config.toml
num_hidden_layers = 8
hidden_size = 512
num_attention_heads = 12
num_key_value_heads = 12
head_dim = 64
intermediate_size = 1536
vocab_size = 32000
hidden_act = "gelu"
norm = "layernorm"
norm_place = "pre"
norm_eps = 1e-05
positions = "learned"
qk_norm = false
attn_scale = 0.125
bias = "none"
tie_word_embeddings = true
parallel_block = false
init = "normal"
init_std_qkv = 0.0182
init_std_o = 0.00454
init_std_up = 0.0182
init_std_down = 0.00454
init_out_by_depth = true
optimizer = "muon_variant"
learning_rate = 0.00146
beta1 = 0.9
weight_decay = 0.19
lr_head = 0.00881
max_grad_norm = 1.0
warmup_steps = 200
schedule = "wsd"
decay_fraction = 0.745
decay_shape = "linear"
final_lr_fraction = 0.0
batch_tokens = 131072
max_seq_len = 512
doc_mask = true
train_tokens = 992500000
max_steps = 7573
dataset = "wikipedia_en"
MLP neurons of a small language model. Each row is named by its layer, matrix (up: input weights) and neuron, and shows model dimensions 160-351. Each number is 128 + 24 x the weight over its row's rms, rounded and kept within 0 to 255. Numbers have three digits each.
After each neuron's rows, "fires on" lists the tokens most often at its 100 highest values on Wikipedia text that the model never trained on.

L4.up679:058108145116101114124145126190140136119107103115097101137129150111131139118080117114120138109143148100087110115136153104150118130124134130141119113170140131125120120135098126139150133118170109147131179130091062144117130107092125108127126094143131140134087133080106159115119130173137151137146162065177115128092141096122093104148130100150092138082144141165122126168115139137108115095111088158149158134164089119134087138100128136148125120148115105125130141157158162149130163117108148114142180113100158098156123179120139109129150140151142155147125139151142133097135143143084079120
fires on: " |", ".", ").", " ", "”."

L4.up415:134130138165148132085152117171109123121120147153153102124087120122124100150142098106120089126140156141177126114082133091123124135142114108117154173132116162145131117170117127115094144099158124126121119122129125119124153143111155122128105124130134116105132113138121143163096066128131151106161115065123121091200120138077123098155115080082139122087140108105110136131084122117144085123085121100144132130076099128097149148143111123145145177168103143091116117090130081116169143119093137148124118163139115121104127101140154152073111144104134150168103144126139110100120113076103125125
fires on: "s", " which", " that", " they", " who"

L4.up1040:099145140124107131096112112122141157143129190159097095146182096142093092098121115149150125130091093079140140108116147155103134138132117108103109067107136138147138120136152175144157089137110133101162174119086195109144132108115147153134114113133145102108144092153110165121110122159119101169152132060151157147172110141168144130145106123136125128146148136125092183101149130115137093149129147159111146124130138156105115125091138100115126150120120087155082155129136135131106115133175112101167124099132143132079112137147113152146117088121132130118123113136122125108151138159112154126
fires on: ",", " to", " for", "\"", " \""

L4.up567:136125073152098111108129139123143122117157138110134130142127079152155136121113144170126161132128112123108143170156151126137128157122090107108115130096187150140143137152107110066133163139098119146156127130115105150140095111129109153150140140132155132122123121153111097109126095133140138141150131120128132144154151133113109149133173094150080102069048106115112141125149118147103155117155176089146132119153104110135115082102176112166102127147144121138164147185099117155153143134156166169102108110094114166124159136134063092101131154135173110165124105144145140061112114151120106134
fires on: "-", "s", ",", "–", "a"

L4.up1160:099104100134118130156141148125136112100158153158121123131133137121101110143139146106119155100098165136135169186165157085165098163097125082117169086088158129100157146158165129148104137152127181125133132144129123131117164149118137108137146094131104124154143111101119115142127153139132130113110144156172138155098121087151153095148112113115162120155106110067139147137122127114107112160122113142149146094173103110161140100122093158137129084117130122157087087145127143136088150129121118170164161137128134121159095115134178122134130141133114130111132106122125145099104128171117104107
fires on: " ", " rights", " votes"

L4.up511:165138180099148137151102100110101121117112088126099137150131118099135105115157157195116114116154130096138135145134153129096160141150150133135140113131129159135134112149123100143135132125081127121143195152113135137126168125156128109126091116109140138115136133131107139127161111113148094163158096130093131144093144094086117116128164107125125151100132116176113124159142100159130113148156150138143097170154137152149150117145122114136116123125140140149122124144126136129106105130172049126113117121090141138121081129112136084087134127137114132112116143138104139186159139173140138126
fires on: "==", " ==", "===", " |", " was"

L4.up1033:098102123112116129129140131143129114104119091130150146128135130150146155150184155143131129105120122098129156170092115125128099120187121098110111177107138088152137114113098134121146117147075153107099079166111091096140114137134169125122082096107135121090154109133115162148104097135179078123142146128137127125117126099125182125143151141173142107110122131145156157112149137157108172123132160092100142177116141081143110137145131127062136125111138104147109104140115130147071116050136130141123140141140120128095125155135117147149127128129174174144143147104122103176164138155119123106
fires on: ",", ".", " the", " University", " 2", " of"

L4.up403:147118110077119084099110133124112115107120149049124151112091091148128118137173126187140128123160104155134130129137137111099093153120111111088147141114137109151119111133137127132106177105141128129158110135138091142103139146114140171120119123117152176125142121117066108132130113146149152138151127097127099122153118132144173138135150141159135117124148098147142144148093091134131128141135075114138087132138141145105111085131106152135142101106128173121141080115154089119103114091133132115132199123121111105151115139132126139139114111127122099138109140109128132113114119136102129062
fires on: " |", "---|---|---|---|"

L4.up577:146121098136148108134158114130128086105096130135117093138132165069125126088080136156099101184092121128125155113110181146124148151122140101142117104104127115127099126143145132131146136128121093127130159121113129101112145125141102172130136126160119116118108158148097135130079137135114158095113143121117133075164134145086083184105150099107143118144153123056152124159103141119107100131126109102088114175081127151121118110110137160115128100122167064116126164132092109117128150138121145130151118140177121133131150145143130095122150160122120115118147141128149116075130114116150103070
fires on: "s", "'"

L4.up859:139149115120115108145132105136133071145120132136140131207110169133112115162150159100133094126137098103153143167137125111143118120108088090138128160120163137096095138133139085120098111096086132134165143172102187139119113089107109143108092145137112119123135097114111096113109102119141088155133124111104140115132106120137121067128166080110136099095117137193130123117130153169177118161133096125131144147136128108129105104148122138136114157125140129095153094152120156136156117107143107133090112139138096131111140177116115118136172126131133140067107078123129115095114179135110109143
fires on: "-", "i"

L4.up7:091134133133118130148121073161113105123138141094143150118113163105108113097130177132109110129115116140139163155102102123118132125154131155155144121136095140141108112147140152109115164088113141152105130182143142160136085110080123116132132141123128112156144132124108155130119104139115119115090119141100122134166141136136154161163124142105134143063159177104169151129132144150088154102121135179122106162100144085120130144163117173095106138148124142142138148157100147136122071172164103106132120160136122125144120120109094126149134085120148126079122123153144133088129112111143149124
fires on: "-", " U", " \"", " New"

L4.up228:125150102118114155100121072165107154119152125116122122120122103141134106133121097088167108098112103075108156136108096135167130149117134133134127125119155180104150120111146153137106138106138119121101057126144157126141162137103129121144131147114125117111098178063122124131135113160147134130141174139118128110123127163114123125123118142129083148099084146149164115163146126122117146137125121192132077117164132125154135132055118135061096126130076135147127135151114167136091124154104132107148162111137157143120162121144124133160148117145152150133098105100127120152116069151106099128
fires on: ".", " an"

L4.up554:106107157136136179143150134140134159083152167133176142139130149114116128136124100139170111122144111121091108103146108114093141135116107093106123111107115153110147136115156094115134104132139161144101102175133121121131130131139088107135125154141111121138134105106150096096151100091138120102092140107121080189160126130122136123132126174105133114087131126105103123145133104114125151127162129136105121083132105160107138134139110062142124132132118147140119126162102126138153144111130132147125121142089139137137102180129071066125080130119142122146134086125145113154146142139123146146
fires on: " of", " the", " near", " de"

L4.up822:123130147131097158086172120128073178157120142138159114141163106138104141106105117154147090120123148205171117142100105141136126135150127120158128126132169103110119136122122159157141146123133103157154146134140105101151140095093123185147141132141091107177087143099115133116119117136102107138123152133145158144117135128142122124132144136127139153108104136156116137156162160110136136146116144098128093116139134081141114175116138090167128128143121095155121142136122105105119105143096089111155131112105139130132169117122106116108138164159107118132144162138100135141158115106157130151
fires on: ",", " time", " tour"

L4.up1422:129104128130095108090114158096127121163142101135122127131108121138126137124173162080153132123131098134137169116097113107123076142113115136080148128122157125139124095101128125120117155131140122123110133132107138150142129123103109224175104130123095121098092175113143143123129136110111134114138111157100110105084136094100105084133084144136118109099125147133161115112101150150156107117104108121156140166086091105181113134134111146129109161107134135113140160137118144121153106161121168107130086100087121100127094141122129106116134155125116108105149171112148147128160098157105134143
fires on: "'", "ed", "in", " on"

L4.up810:144132125122133093110129143170127123139138116093146162106105136129130154101164119168162148139115118149139115153105119159114127106126156143109114168153140152109111146141140130110095172107059119153122156115103127112148173134124092115134103097187115115112124123137132139132167121124158132140173153101115123115173125119083088123067140129083119118091110114124120113102133139077152104135072136120136149135133131099117147119143153106126110138109177131141114104148116134093123153134193115116087138141145172119111138103125115097117166077095166140126140131114145114138115146136173144115
fires on: " |", ",", " and", "IFPI"

L4.up186:090103081114163119114135102096107158084139175118119156085180160159138130097091114075126121154138125121156155117095122101128136154116145125141152100158113080147105106124133155124152082136116124121109167127175151096129114144140180125151133111133101127130098090120151109169135082095130122123110143126160157157128112123112136140163139119130112122167136163119137143140129085109158141137167140143116140111172162091096116115129116100095124108168138127120115133120124101104108120131131159114110141103121108101114104107153126116167162096122125149127161136158145121152136097130099134153
fires on: " became", " was", " up", " him", " become", " to"

L4.up271:096097118142136108167060055137123131100130108127137134126111142143163162123121089130145142113112119146107116097153098100105135129162090135097130137170127136120106121142164092115109119138149122115144120112087144090189141141169089128138155147111166128149114130135126123101142157182142120116117137145101123148074154123100093134121117132147121157135158158102152170163138111101129182129103136127122141137125114136152173135103126174128141134182137138140133148149115161137135100149165103126147114125111112138117143141131167093166128107154145091111079115134136214136148141155128132122
fires on: " World", "F", " Me", "m", " me", "er"

L4.up767:138106129134107156156112122145122176117109136121150140160140118128100075147102164094148162103150115132137125163079135107129119140150147077186115115099123136106114144093146147118112142089128148115131131114112120150084137112157109146163154128139120148120091086141157106156124064098142127118135115087133121113129144107163133106124111133097129105114133121134167122159091112073119119089150160117142093129140130093127149125134140113117154149081112110141126115140099147122125150109144106161112123141147082133132111138137177110109101133136148146148128137101097087116135118164178089130
fires on: ",", "-", "–"

L4.up1332:149118126167174172125122132166156135141139161113157107044089079135113114133089135104171119152115107146105100147161132146124135096124138116145086138086144113145152128098152141130160083105145169159146145142152160103110107127138143129169087152179135112143103121105131123146086124121126102132124122104124171135116104127148124148180099102132145097091104144145121099139143153138168081072145133140162148121146088138133126149123131130094138178161090078110152056138156142166123112164123095160124082116107182093095084150120097104156154129126108143167116162136167137147131117175095146100
fires on: "-", " 1", "-1"

L4.up664:175134153152088151170165148116110128132158115151088115096113120102113145118119095161134146201121126127106141127140118116116097211132130108108092146119143119140142115122110093132109163122090134119143098121126074119080105111120176131156096135130080114104095109127123136149145084079151163101122137090085128094107121123133169105099153127177138133128127104153142136166116142158111129151149120171137131124155134133101147143143106093102141122130101178143104133083135095136103131149124130071138141180134138156075117135132123134156151127137140116139125139140137143145107097152187154153
fires on: "s", "d", "st"

L4.up653:127124114132129125110146093123138124094153176156105138124128081113170138124116123129118107107151105133136135132105092132116114170153119115141131117166133146097148092140127171122154112147140123160159094133145147118125112093101120152126116064116094125151126112132102124108131110141116174103118129167156099106113146150093151081138127160076128113095107150164092111106114139127145145132169146115127116123159132129140179133131131145146132103125124130129114113087158173118119117103150126131116102116113095125109092169110141121128121130111093191099152135134111153171116186119128137107
fires on: ",", " and", " with", "-"